python train.py --n_layer=12 --d_model=256 --n_head=8 --n_kv_head=8 --head_dim=64 --d_mlp=1024 --vocab_size=4096 --activation="gelu" --norm="layernorm" --norm_place="pre" --norm_eps=1e-05 --positions="rope" --rope_base=10000.0 --rope_fraction=1.0 --qk_norm=false --attn_scale=0.125 --bias="none" --tie_embeddings=false --parallel_block=false --extras=["capped logits"] --init="normal" --init_std_qkv=0.0313 --init_std_o=0.00451 --init_std_up=0.0313 --init_std_down=0.00319 --optimizer="laprop" --lr=0.00149 --beta1=0.9 --beta2=0.98 --weight_decay=0.12 --lr_head=0.00607 --grad_clip=2.0 --warmup_steps=563 --schedule="wsd" --decay_fraction=0.69 --decay_shape="pow" --final_lr_fraction=0.0 --batch_tokens=65536 --seq_len=256 --doc_mask=true --train_tokens=416300000 --steps=6353 --dataset="wikipedia_en"
MLP neurons of a small language model. Each row is named by its layer, matrix (up: input weights; down: output weights) and neuron, and shows model dimensions 64-255. Each number is 128 + 32 x the weight over its row's rms, rounded and kept within 0 to 255. Numbers have three digits each.
After each neuron's rows, "fires on" lists the tokens most often at its 100 highest values on Wikipedia text that the model never trained on.

L9.up803:145102126075158097181171110085152152104146025156155084122115115145169209150117146095153176189095087193095092135129124131126171086110147104140131123160148096132180110135152116133177157148177187059137107146170139101078151185143091112110038161133106129153149138110126169086083120139099072116161195105076148105136158149151070127091153111133167125149151143130113138070135141089101152112054117155124108151111107144119079125123124096138084129091129052133133103123117141097095105137138147087138164100104158139114137092099149081153122148159153112166130122113118098170102117134172140162
L9.down803:149098115171114147077152159144155093140134189179128139101096107150131100096188162142126145110162208109169149172175124142107086150139114089073147159102157158093069131107104123116118099168131100129121150063106142113114051097065132105130119112102138114105152078136153135145125158161093185101084066146104110142101108073165159148134148160089111123105058109164100127148095177185066114213218077061167159096155220143136146127072140167141177148169145126118158167122127147151174060102119116093116144087085124138114139148139136150136145154135056141131124093148162118174077144124130128115
fires on: " St", "A", " A", "2", " Ch", "C"

L6.up41:094155098178119117174105099096147100120070127085130145155082076124158114062089180137109114121075123108120152160157147177160148118171104124137088146110151136160119128132136159193081102136125128125141167093116095081169084129144116116180120074135075142207193131124131106113114162210098126176152113141091117113102153104142128098110153107132159084034076128110149122068131133083105085107106128167130143190166137122112142079121117204115110166203131138079140104055176161084130112132156149133094113064127107105125115202117148157123111140098154144139108134164166098177121112191148105127
L6.down41:132199121082135174162149077137182108080104103085171135134132162099182206152153072167166089183135103189049116116112165111095148132109144127150210126127098104093173149178155103218115182094121103074095144132054083133106153143170143114142153147131134100170099129122107088121086105131139103092129118144144152198075124127144103127123071111105115205095131139134079122170109119138175184103125123131151117102144098097104115155200121110124158123095132126117126127141123143126124132125092150153145098121091086102091165118135140075124059139146119124124132161122077086118112136067077111187
fires on: ",", "i", "u", " co", "av", " at"

L3.up632:106129136151168140138096067171150157110120129125122143189153131148124158140101098103118141212133120178140133133109097116148136087074088067144166074148138043165108084130098110126130158152143174087148118118193133137115110142084149190194160175106086098166104076081108142083044128131089192089133128135140110059098148111108104124111121188133094107142042097129121128091133088073126145215140119161135136163138118129162116095069157132076064130099115076168152133055097140106167122150101128128125146147177111090133134168123113104108144118133129086171130113114118145141112128145143113204
L3.down632:137116135127057135091145163046149098128144146128150143103087141131153101093109148126146114070098118060081110136142150139111125150163133175169124161102107184093191177143167137102127090135110070188101123107078121115175128171166078087138052068174142133115144161187125132167185113119177048159137122136128146176163131118142156134148134074146177159104164173118117116154150152133122160056124139119127100086125133156118180160160084131135222118205132187089132137228129136176099123115169099133103094120073159155126131119142136152156110115129142159087127104160108092106148092103121167055
fires on: "bon", "ment", " Angeles", " system", "stra", "cent"

L3.up828:153115139125123084147122098073101156168093124099126167141081134103141121129173086110124122161130133141126072091137130196117117098110129101115099070146167087094141227130148170120108106161105196113109137155125192040206070185120110081147161158184145122156177098139101108138127122082167116130126115110156121130080154111102132132108157129145119173145102158151144120107144151067215144122146120153255070134112133092083108164095116078108162156163084072134140134135150131143143126156121135124091189128088137142095133114187121116194075102133137112121075117137099088107122135060146131113
L3.down828:087098113134151175118142147162152114107136135145142098112132108128142122127122165122149150116127114126123195172149131062159156133111122125162179199115091195160137028138140127136178155108175059119114097110123062159096180105157099165095080110083095133100068136137091084118113193149138148137171168128100153106163099141094111130169136133079171081064125099128096142164105117168068138124098113070000178123149157156140151084167149190191129094123162116127093109123106128109068148094112115139185095134175149106150100144113140100109131133123134165141159175092174166121103104179104101176
fires on: "ates", "oma", " did", "aid", "ained", "ped"

L6.up73:147148124165139132157116155102121073115095179161132133145163139182158098103094145176118053145130110116139078182137120059102119123079090111123150094148066109113144144105155136094160169177105159198098113159137116149185145115101093122145110167140116171092154112107160122153128089107157171133201109052131189090110185135136117117158117159117135154073073144140109134108158101121092096077155154122162129109123142100112165128134109120162138152095180097105134141079138119110174075086120108092094145117143131136134162161079063103164114165103111140211125136178138113079149146091125100098
L6.down73:158189068104144169160073151169134133129152097130099128104102062171099144164178144077132134086128118113157135061111158160161110131115134149108093149096139113109114149103189130151067097111164092064123140102076180097095065112080144123070126122103109200175098084130105129154098101160152133119085160131122174108153106128112170123117208113095137074158146160116153173183095148169144181131136126032097094095169091096135113184134118121150184162151096150135141094128124143123122173114132135147086134124105087137132104089155135204116156090195137145087121117111103139197175127191158170126
fires on: "."

L9.up161:166149130169116168089108134128136068140109113136137110098167143116136165116079133148102088116104142144130144117160151144148110100066118140152131093104117144128109095238097098188189164066147082098162145119174062079161154222161202126116138100171116136113073096120193166155104117088125087186138118092133104135151153109134160101089105190056141157126104129131148127157111104151154131159078188133108144142120130084091154150094146108163169141091121125103194136155127094149090138078150095130100093174154123149060092157083120099090135089118129144125135040122127127149122129151138152120
L9.down161:111108164069091097206083110117085100085147134180164112149099150101166128109129128124120127130104091148161139133162121129134132123116122163124151145158123106144086179115119140108185128100097144147088175091101112183088170108093107164123094063113094125176155122179171094155118135158085184111140064162067156125152143213094110144094124081150113086150111105164135128130191165094166113084140136061159172083170179127172149124167123102143102117126145155106106107092131156147151146097156191132099097136064096128147054109130121136193118135105193130169145107149172178154162071104120041164
fires on: " ", ",", "ro", "or"

L3.up156:116075083123094111097189090103124105141138078185111161132071108136131144068095180199084101152125106135153105115113125108060110094137102086089110163134136086066115111144058146132077128114176155137158167125157124119144106078156158128131132128150112122197157127127144103165105104162089172105114165100155139143150092097115171150083148132146100161082164134135083183074136122112138217184066116177103154143146135218116121087093131137163109156098166127144173139097129145089179102142129142175143102118113128120136139168174127142147154137056095071107153141173127148101083159053151110158
L3.down156:144193160126148144164051161163142142099100163090114072112186162136100140147138105063188125139142105126148150162171153129191118166131173129176154120137148142172136108115169098108210140158096113121130099143105145108084174169104118141145131120095131141052133137130108138123132123117136044168163097145121111105109144160163084097161129124140171077163070120144194069177145133144137066078165134094169093102133129062113120178145158120104148126165101150124103107160167121165117138135124123073109128150142138129111114110091172098130085140173170183118081132106136103150185082185095153140
fires on: " (", " fire", "ama", " cons", " capt"

L8.up639:108215105139075148153116144122104136093062122106124127110097183158118164123106182141054102165103143125097119150189129163102094134131135090135110111193168087111163182158159129140055119114118155074096119164180132053128143207175126159125103080119090076127115069081171122134090192148070118136098105039152213132111126115119142136136149157127114115139136164090129169142129163105145131143134179132083125090095133116115101111121140172143164116218182150138173139150127100091100133113102140140122080129117190157104134158138165136098066120117133145149131187093129092132075127091143141125
L8.down639:123050110126180146098111113088122141123114166168145153124160048159144081109116093122120092109117167160155189192090151074123124151093147117068153133117085145111149110171067133171088108154122115182168126129129079077145174126115128164109112166128092126131216122114103132165081137050110070112111142155142096098083115216169114139144156168190123112144086190140065081114152113225101140188103129134162121143153139106128105127081140149131136185094138074170091136126094187144120098124151116164136132115122111141101196127161115102154120123158116108100127093143093127107158141108174139115
fires on: "197", "4", "3", "195", "190"

L7.up935:187116121140164080106084162091193133122098061065105175180125202118125147139100095141095102044147150149138085133170201130172125159118156144118132118113113113113168115110081117136170079115119101110163158118125112155089110102149122098157079122108131099122147100178120141129127129113131087143095141137101170151118158137187051097192106174119150121144122116131123091085157064114136138177087221135164107158138125154107101104134178129178131183062149128111100169120198135097124094145152110155174109148151137072138103135132071144139103129120138175128141146142106115122153114131186141111
L7.down935:066104130107052124129110118195129102133152166170138156111173137147092194101095094213162141148127069143149158111095109170115157085139096128110146134138173150146109119141220095128089128123157123140144087136130127100125132138131139098121117123103106155160143151113141115119125141146123172144186139092129176088112121127119179121129088133161160135123160127099166118115156125122150127077168119138111137113113175165134192121165114120161086175145161153130139160142099137087109158113140178015096176147076187133109108036118135101179165140208095122153150136164129088120097105115100126129
fires on: "ar", "et", "op", " all", "or", "2"

L7.up838:149125150210170052153129106105113093096082114115124112110091150136116098104182136128074186190164086159162119130118115109124099153107112070112154142071163077130139149141101140173056089124091115159120102154103140062113098120112160110157159109110116068129163165103108132189119131077123112137144118103192128102103103121149140134090131130131067139103157156155146145134128150169140155128175171153172135128095230099122088169126180143147083149148117125101119097133071143135162109091076093112058069169096137124127072163178179166081122173136116147175102104147136124138128155164111176124
L7.down838:108128138089116180144131157154152167138166148116103121143082127123126162147097170166130092121063144136088074116131117138092136102131105238141073087151083154153148121116119078071150185144178164088091153117132137153068147112088149173136133161136128172149053135149154106066102101177152115149144119138087127167171174113119184131155071090094208098158141128093126124113161102115162098097142112068130121157130110116132163124096086094088154140107160086122151154098170180110118116155144125120149091192149107152149181076038135116137106135132127161111144165114153156118132113123160112088
fires on: "iv", "ian", "av", " in", "x", "ust"

L7.up519:126149154107135168150128133147134149143100146158114155143101107095180150129143140141094143069174127133085093107141159152129141136196102120105118135074093117159082119132113131160107100131150128136134073143071164091149142175119107116190101121128154141168173160110164090121125138108099090086100142038133107101130090146118183092162211124080111114082158131088180120145153183216173119119141135159118108127105197103106143050127149167088111108108157123156157160087181096175106146063115118120020109096139159099088126199112155093111097115155135178141121120172163127141081157138148116081
L7.down519:092124106118128068122144056094153114154145126159123104092160153135086138041120116142159082099170127148170155089093149125124130159104135187186120104175145116159126097155155100140123134133075136150100166131165162146110152159074141118068109151116072088161124098165125137122121139148102160089180113145153109152116109085141122168137108100143129147159060150153101129123130084112141094159077126145152043155104076190135093155119123127143113177149124129113133153183072142134092122165160113079227137171136100084159189073185138130148167206092206117129142132167113119100129125108153103122
fires on: " K", "-", "ay", "ore", " Y", "T"

L3.up710:119128126159062161072155103086189094085112073143161133204085173093121130089087175081195121164138067084143111072109121138135128114105118086142221085111149104121178058103169191130111115088129123144143146097176139106180092141134081125131114163118141157112119111093137107140094166177173113082106108115134088126124122112147112131127117087114050111090098175143112202173136158159135175169144117134139128145152094153135122086118212117099054152121132114114182153133128089118152128128138080130099133152168126133121087203094134103117107092109204115054097141123125128127143074126161110130
L3.down710:126129108106196058166101163172056152167166157140097135061147093157133129158122096194066129102092172129100144198158135093127153141141120130108025143127112166140101190163111073108117143156106141087093089107086134127072146106105193125148144101090104103144142169141150144091150110091108149153150162128161136114128172119141116117117190176154184163151130112130153000103166107100151110094108184139123126139120168093132119167130046146145184120112124145144111109104169175121095123131114162155112140106098112144145144077127135129148160163145068142195132101109130130156116148152133172139
fires on: " Wh", "aw", " can", "els", "ay", "ag"

L8.up104:113120109172141083106100119078132100180118118145147129108174124125111135136099179122121124112050139140140065186168115123141073062132110104157136146183114152076101140142132117114139056118157172099206154076128160157110107103125113191107137096162155138100117141147180152125096082084129084147129067112100179095067147160150144077116099099124121154109094156116178141156186095136185151164098119124125108083208131079103083125093183095184183120164122104125180091124101125053145121122083073099091124194176113171161104118134171085134169108125106125131139077081133078146149105143151163123
L8.down104:118163157132131140131124178077137166133146139051117125195059133113129101153129084076092116126171131108160157113105157159163134141169167173194152052108157089187132096137160146200116134108129101105065147117120149113123179113101143098166142095104156137183163106140073072184174117184129136148167071191120093157106087137105135132130160117105099076117142100126094109138123153125102119085131113145149113157135090119089173136166105152106132115110108108137158124187134175121120181118132142135115146094082087114126132126128093190127093157123130165055104089155077180081141100126119066118
fires on: " ", ",", " November", "."

L6.up857:110141140110166117099144099115138114111142139127143123092105145125194152068169139170156120167078056134069094148146126175118148146147093070153134104112141110009079153125114170097129113070172093117149168129068181123097187145128082095175089146172141189130088139121078133141145107082193182140058096120175163117142185178134162102092116117137098102127130129152122100137149099081139096076105131147147106144084095020093149127179140105155151159133121158115163147095159137132143112077180118150116155114119138116085143130125131144197051116111135090115100080173146178159131090070174120175
L6.down857:083141104142083125201142166161137125192117118114099140173143121132076090166104117145104117140126135135173176111099085136133115119151174140106133126187136155174143143117141087136138099146091143120169109198164114149144078102150116149114124083084051101102129097126183183100106146177132125162107138120088098153126071139063107114110113143109153124118149122163188146112131191166090130083157148023120135110139122209163169134070115131124063135093151126162105118135091078119121101173093136130191164124139137101129141142090136085080175131109122152128138167131173091134123146148107166122
fires on: "u", "on", "ell", " in", "ux", "art"

L3.up413:170164105170099051143122203142165148152066105146113102116138104164127128125103179147080122119188099126100097142153160138148099180132123059125155129131163113127143161170162193194113143084098088068139081137156123117133083109133146103120082068122122184101152129111123152141116113170146081114086082104130109148113070115141041087139138151051183156127134142100215215138104140160142146117073182127112126109137193193101124097113133182147096111114171127128167132100126088165125148119136090149144127163143110133137101115082158114144121175069084130109125139177104085157116121131143132137
L3.down413:058106130123134207123120053071089118125174136104112154113092162113130150141153120109189120198103171117150112111094138136125168094120097138129098121124103141139141133087096076085155078167170151190117158104107137129127184181130116145142111150135166096185150132161115065137132134093115168140152135162143142135124196138125207114142134072193089094121071128135075062132149153081078126160150090060153128142118060076133142173166136068110163161127114099149139120149156170064178115116172108105083125116114159126144114147181069125134098107161131123118110101121153150116173114106131120129
fires on: " near", "on", "b", "l", "c", "am"

L3.up365:119126131170151112102069214107116110180161092095188159110164202106147084140174163191191129144101069089176120115114143141110141164097145123103119114090107079065149091115130173103127101107085165073090095087113122142123130101121120088141168137078084125144066168124140157132168140110164121125135157136126161141136130102143173119163163130160110092102192137151079122156166113075064192110120104129124145134143124162112153137068086125125177159140104104113157136138152160107140105137154149113156134160150171147157128137090121117160161151072131163078155109171165088142103063107054150134
L3.down365:115129136085103152160178068155158140100101143160090097117096082123099188140038065072066121145138188160071142142151095128136108078153123125124156164145140159183090174161129088122109155159156084175163155177142147117115137172098123172117070108178193134099183097145130085124096102127113137134146105126122074117129091196079096145115097123078145149100059096118160134110090176136231070140137132099125155128102124098175102121170192105122042111113187141113124154097120101146092167144127118141073110075096106102111136109156127132121092106163126091177118137131095165121150145122188144093
fires on: " te", " Kn", "arm", " Ab", " Ver", " between"

L7.up571:107104129141140117171179118116087114131113136139159172114111101130107057097086131097138134114105096149126142128185219102141095120136146158156120130137089160107101129166134098065130149215152111150025088131170032166150162119149078138133135129124145170132123103141163142088105161150135111144073116113134101118069105105115131139077153146069125108122164146110116172138142137109113094089153125216116142109042150136095170153119139150139097139107152067154176162180121139146203108095155097135145123101152184160082117147121097105069126143154151176131131141196123131139148096193148101092
L7.down571:143136113119108127148100150104116130115154121132095113139139093190154199116158108118165106121082160134176140142117050156128145072102112054130154101111096094111146084072135142170113131072125126083223154150087203088139122177124143109153110131133142142130170142103110111177144140145115104081120151087121159114154137140130124092135176091158173139134113150140123088105150140107124093125135087000127174153189078123155099109155068141140136118143186177039151168110160134101086133179122145122128120170093141109150160123162134180159107179142135076114113089065149129082115139099092181143
fires on: ".", " stated", "20", "ity", "9"

L6.up658:121139127157059130159130170069185084100106131148089095118120122119157134130088144107112191140124107093138128122144155114111080118154113100132183153092159136106112140126170118123137147098105147169137129090073106080150121127114153163175087181184122077143083142128100118055178126113134090155139072107128089106076098112141083084099141155169153117094121093174107118139156122133091177104103117135114118135139134013143093111112143115029132079137161159134126113117108122128140113113088124068117144144147113157090071172140184118123103131100106150207125081153137120102123147155193134172
L6.down658:170144136128173128122116096150122094116104141162132109166216137160080114108135041161133085113153162159142117163110090151139163150128117096107159085089142126152141148111116165134081160098142139126169120115150087143125144132071077135116139139126168077178146094126119084223132082110166102077164151133105136153155148148169098172124126052136121153100093163124156188132112174081147079206139132142123158133075101160103163098127131171187137111151116127075100101153149113174114130141137123156139085148140180114126151065154157089136096159129106123116157114126109128130116149125098093126
fires on: "um", "e", "u", "n", "en", "m"

L3.up450:045124177141107085103152131097065074114155118123127119116121149109190098107142115142123143130158121151145060218140086122112129154131159075172094095119073148109125102135109163155087128096170154139179122170180126086107116089127119099146171119147103083079163149097150184130142040118133059086179085122114089100115105173142140063136115144117147098135122149177214174117169169134083111131086141127134157102177171114144145089150066130127133123066102145127129137127158146114075120143174130063088136089168163164169117109101062113153114116149091125112132111156156083121099073169178132109
L3.down450:152135090090164154113098139117157153145103125137130124154096119171060142109115152122089074155092147095096173053131191104131147104120093163113157121154161103147138186128143137116150146104070115090074132078117148166135139148134101121090133120097154182185105112173132104131131177163118163151098135120139206175119090120138120145110137101103137159134125148131062089128101113121142178136172099121150123153139125158114117127154205121136105159143166102130126089086090102133136141115102148142167079222075150097141137102111177100090103165098169107135134150113111190121096206109136176152
fires on: " Bh", "ab", "asc", ".S", " mi", " h"

L3.up46:047083139104196088135147080161150165163105117105135123182139139118158124125092131129070202135140094172157133133163162084094146086131147155124150058100167160135113101144137143129125108097178128119160122132131147115118113098145094096186151124108102176143100135143158140146177118039134105083115118100128173100145161158156138061114145121100136133160073176122138152132090160093100173118100148111188095154138112103145098110093068088102088156113162099106151117120174093056127087068092122144086161151125084119180170096135104161150103164130138175199089077159183127130042108078175128123
L3.down46:179133133145027143151122143066119092113170166144143104092125101102134098133137115131199087132111109090109120144151081151143097143130141120149153141103087119146135122064127118153122127186152109176077157148134130140143126134104126160138115165120104104129133168110116114111079069180130164181125166146132102103125127122188138159145159101181114127141147125145160058159159066156139098153189115144047164096171109166120115122167207136158137129183082100167134138109130192209122111139163179109131101139119172142133065119118151116152120131134110093037178149091048121111119158171114125103
fires on: "'s", "100", " Star", " Game", " among", "ak"

L8.up551:159086109131217139124161099090124140082123122153154120112063057144204149117134141156164136169095098127141080186085123143124133119119182126137153150199144097119176162152096135157210114096176157109080153132065126105135128151104134178138090099182105157133146112148174141158137085113142153153181117121140203143140142174167073114185166102136148127116116134112096111123148135084062107119112084140177063121140132078117100152123088145112061087123179089105126161159107098067091096104129069122127126106144096143114142091168138116106142108172136072151130083161129130149110137128180161114
L8.down551:152125118099068115146079161167072122158154103128116082105203109134090232102150132139094144098179175109141134092123087189102124078128088109124144120162114144124115074076170146116149158105094132103136119150143064096114137119114139056122105144156114101112183174133108167173143131086096159093077085173138134093159082126146169165113129156173119157149127126159141125126111133128173142225143159092039229137120137111206130099110159135185126128157100139128112135161146106167188156110110129120099144151124147121146147166116115094163092151099066156163136105114142107142040096145155151142
fires on: "s", " and", "z", "as", " ", " &"

L6.up544:131104187146152118123066138133143158030122116086114114150077142156122129161117084113131145109145139095100170116149144108132089157107167144152142127113155063121087165178139117066168122165184150159174153089105158132106139149109101110113103149186122140181149133122112174139084161142122174087158156196158168125127128147111063090122128117113140125139163150173146172157129176156237126160118149146160140111133090116091118108094159121112137121154168165083123157135138164049094065159147109081166161109102070078051070116134077111080080130154127137150153110174149138090174120156134142065
L6.down544:082165138180092147152174086097129128170086164141108142139146081126166130075111153121096137162092086151159087120116126184087155073153112094135100106173123191130135142072097139143075079030066109169131083136131166188137114073114140134145139127088116137091122098180130121157209117132080152164162000088071156143170153110133146146139123144102125129166096132113100099146126125098033092132117121121112134141136109115194122159155124131159133162104110101141173128133128183162138180101102134199063192131139146154119191095199113071157160132122104153128120130095155119134073106115126116128
fires on: "ers", "or", "ar", "up", " Kar"

L7.up149:148148123123146125100105183131129094150155100153066115078137168172097131125079136108121185101140127104140117136149201121183110192156149166168131155161092135140140110173101159165082114087101123148150125146188084109122120160138100184077118106169108063140153110147151129093156123127147089157071145101098130159117089152153143129098139197065124157105141151108131130152105163118187163059104183146139109113112101168114116112078137081096080131139167126133113140100105060096103101135131143160139101128135083127162116112108194097090143125137176117129118156148095095188076130127144060033
L7.down149:117141117137079118083125051143141175099128095165137166175171130085173171070069144150133104099091138104113148099190148120109135087143134098098100120133079184133049109147117110044141124063154169177085132109106161110115166108200135079131135136098188183101180143158095125128095143079096082088129132141167126084173130134128134161131139099151112151197107123149138123102166109152105090141181119165103119144121116094111125102173153149128165144090151086121168156144179156168131122052128141074092178149094120122150115169155090104115097174171090144118115134207141145135194075102116161155
fires on: "l", "f", "il", "b", "st", "tt"

L3.up167:168137138204164134096045093146118120141139094134167095102075100135091122065045135115141104142089126121084099090095094148130192159093144127113130105131177088150107142043145124162135102076137097162097168099157127151165112171107128101131122057120152089146168132184178165088172131134137119125141169181124087120097182136138079100106067143142134149165099111146110151103138115142116115177049124133164101070147141085139088091112116150141104131170199146109201170160185127156166146095089074165174143143156180109171143150148108152124129168132101125131159164101149137094096113101138111092
L3.down167:094107129055075085146201140118130159118089165155101133157195151119159145140182125153140162128174094148151138161164160124146087088162093119185139122144069142123118078220111152060154120182099186064131073157115117081077144104143136176097118228133136175132083145097103118178111122121133128123120108106118183122123058130123201173157162099088117091114166125130161134136125142101146147109202155159129145174127136153120148152131172117109130143076056108152074092115101106108116108160171170061086098086073113151075100128135120125110145098111130142118107100126107129178142131155139179161
fires on: " returned", " em", " acqu", "velop", "ased", " Rog"

L9.up166:131146113127055109141165157043110068099115161103092126168117163096149157154148066153161145106138144154180134131128158123125129150182126110198141142153159069158100176148141102149122133138127151129118094144082072078174139059154107131134161078173175108164139137151178148132155087088113137148143155158102081133075122123117113104108180172085108159135113123189143095128167105117189058104108110146153171126112103084119144154160155145154081154112123197071148133123145111042137092141115153141112067074113123062070118155162177121113086127179094079085110082115094030092138136143121113098
L9.down166:104100109137109147192080098088106109115108059188178236157139120047135103086100180089113151087077127162146073125115134083131153146075122089112072095110159160127154115096144184110164093091081135149158123163172151120086102127112146124086149183098102156113133074162104128146167148133112157052174156110117164155180103126000120135112123119151128117103158123116138185140094141147107133134074111094155086129137160189135088126129158121177139115064170118162156119127171137168079186127158121165164187155152133153177140146132156109135123117115102141162122077136103165147110095106146184121
fires on: " as", "ers", "ors", " be", "ents", "ies"

L8.up686:157105111113137104157100154125131152125134166103106119199125118163136175093174160156106101185103181058163115132123128155200134141093109135134119157167076046151098153143115179142133110151157187151124162129055150066110093072142114104148073130083105182117138101166133121143103090088136121152130084143149117100081181136121089087091176090092135207112123122134166115146154111112109111111083121141114112076077146100150148088149179138162149077065131130111158125164149103147156147066112155097140081112110152132113077146159108152096082170081166099087170106168137087166136047190158125168
L8.down686:145143143098123147133157116100147152124149080102123153084124170090075105145118120157136175094142086157124118141176161099108147113173131125128138095136151109160182097126191067133140126097074135126155073127115091187123164177123136080132175196115125089120132080069157120129140121146083119123146157070103135125129146143101104079118118229098125121141082143151086159114085152126152152164087140154156116224119124173138095152100115168117121198132150119127101171118106133155077079243110113124108137095126096074128156085149201086141151088184125143145058079091081152109112173093111158115
fires on: "ors", "ul", "ies", "ities", "ants", "ments"

L8.up726:069140134158120109124099107088126121082114130145159134146101129131183122094098162131099078102168127166087086110110118068126090164100176088120123101171080078083141106111154110206125098177117153141146167169105165082131105113033151099117128108167096182138109087142164088089130114084089085082087128166130132146131111153130141088112098144075102141146126105121124140147133150178117119180196190115111123067092197154103136080123160163151087167152120154139160085068060123063114138159170099108104154137114095107129119181113114124153126129120139078158125049167141137147056169153155191115
L8.down726:162085125089086121126160126112091092174129064133060086109132089134150091174121080173153116150058084134143162147134160227164143126173108136157126143128134102131157137119144109083104143079130137112120132078109089138111131157234093103158158115133147163070120119094141144141144168125195161151116128139179102115136101154166143212161177093149173131094105132148123128122159145094083134083073080104121076146162091103160127143080108112155092094112121083121144160152205082161214123160140197175185076127100190119113141143105199115159160143156107161134145168046156144203174116131143095137
fires on: "201", "ut", "e", " hold", "ing"

L9.up544:127128146141089110134111201116105103132152083050157132167090157136156189135156147120127135154088101054119031156124125151131137114183153074130158107111126087142121141070124147196113135128069113035137144120115153129125159137130163047167131121137115115095134114154094118104127180120098105122101107120180138116160151089129160099149177091092139078149109100109088113179142112143179163152171139126147149117107155122194110137159115195109114162115086127084107142102123162083132149122164173095139165096126105066222087151170087094184117172111077157131068139124159122132131114095073132099
L9.down544:132077087144121118121168080093118144116106133148164205138126124178108078125089077159112133122086118117111135127185131183093080171127163142094054135127110111135118118187094165080129146117157167170126097133084128110111104083104091184124112177136157171133152122135121187084157100103149129147159103105043089131122102185103122160080163115125148130100182121174131137152143133139134145105091178152118076077131180130117128153076100061117123076110153134165144144136177093197099131164120107134101080143162110099115090140108190114119070063134109137123094125125115173144121112121149101165
fires on: ",", " ar", " h", " ch", " |"

L6.up284:173139071182129126087096143121080077147142118142104100160102166161145154119127197158102099154061143111191058182161154183180086112081130117142145129135111090084143132133143118179198157065157205092141143090123105115166118185147120142132046172136102135162146077156158118123141127140126121120155079106126181118105156149129111117111141095033141138134126172128162171082155196113113132214037098137155152092142157143126083147122137192120141101121137135131145135135089129057157075107151123123067109141136100129120108139140125116206116160110112149111106099127207099153069088132138148127
L6.down284:121130100145127151168103130125098081128131108103134075177098130165165142116094138187054115155116108085159095180213118168187109129079112125123115183118125081100201124135168173155109149120130129090151117138160099150157111193152115126144098125110126119164097093132146073118115102109150121084176083144100147093109130204161104127065130123120137140096067142084170130160133205038160184181066132165135125077117141089134119196153118182130060136128116101134104118160129134117161092143169161112052104187129107106133131167187086139180139127116101151083136137150138135153092124108149105173
fires on: " ", "all"

L3.up984:175233114137133122137055098131150105139065085083165141176110178076148099138129106089080153111120120157096121177115113131179151084150138127091091156107112071112211187150131199186173035129058087145129182114116175108124137139109126133113079070161080082146177103101138111103160112164121184104156178116196126200122109142137159118153107113138128182126146141130146172100179068154132135160124137143135151116160115149107140143162162117098055134164117133089142154097088143129183138132110096116089117169095190144143089166168128180072098148095092115126090179116136110086080099126124145165
L3.down984:073006114145143142099194144142111136125170171132099132094153098192124170106113176157186113147112121069163092084140142172125098163146138107139176092144132140104053117135117075082092242109155174127121092113132099148148104120149122124139182184126172193111113111215129141142110134113147097094116083137059120067146138128135119133100123126087151117147134147133141107154079187098132145117087142135144089154128153111143119129107083126148173150094168082174124161137202111111070079162119155109165144091139066122127161067091172096183130106104162126125123070144124139150102172140124128078
fires on: " |", "\n\n", ":", " of", ","

L8.up941:150129139143118119064127150082083115130070061135115111098156147181121171148074145141112133089154140110146109129127138109133096139108078120122106150223168174118101144090088132164103106122187141076159142114176119076100147167119100111127113121140171133103102078160162110081123173136102144126122091130199069162038125189144014091083163126097094143094132136178112092160154139085163177140048106125117132148140145116134128118108120098127130195094182111128132150087132133127118089128163140142103151070138072156187165115100113136150157119164149098157143095120142162114109098107176163129
L8.down941:167108131098183085180097123069112130156170131162137114113063085104176130099121156110082121115073179067144146114141143150134153122124112154114095156088110127083080173159081184157111157112107098136094163142101155133157175150149127134163089107148119165158097121133162131091133129089138069143111154119134059093102074144105185158207090078157111138155127176117163145119134104068147127089086185139142105129088158116106155159171120164127105146188135166164098129152170084091134140121129145078151096144122139217122175101148169145137146149150040077063140142194114162063133138088094135105
fires on: " ", "l", " until", "–", "-", " of"

L6.up369:150147121116138091125108181068117101090072088133155113152148147123104087147089083150084123147130148126094175098126115105108113095063133053135163113169156150104075122150133095175125065154165058141152151169137162135114097159145057137175128132154158145146154115149124130160171109065115165095174159151132071098129100166155124131121173088106170143106119111131090117129118110164180085150123111162169165184162088127090111143111088195094160152162136100085133148078147071155051072158076096120133134163159118077191119126118124070173119121128108140071082142120129130107112144158128209105
L6.down369:138092104208103160176136110101148137186130136118092108118150121128141130165125152160126148183118082180132116112180152140175129167161134108126116136081127135137142086134136154132125165122089151187108105095150122162134110082048125145068103120147136075114101095158114144131120095151118117147102106114139080088051130147151150160155112155119098139130111128128137143086110154078059098137110115154052120101136150164181125088129161105125092117112108084094130103142120165154205139081135124132163142155126146095098153161209134140151122166107112108118166178167135113149195118118065109155
fires on: "l", "ap", " Mc", "ellow", "us", " Ari"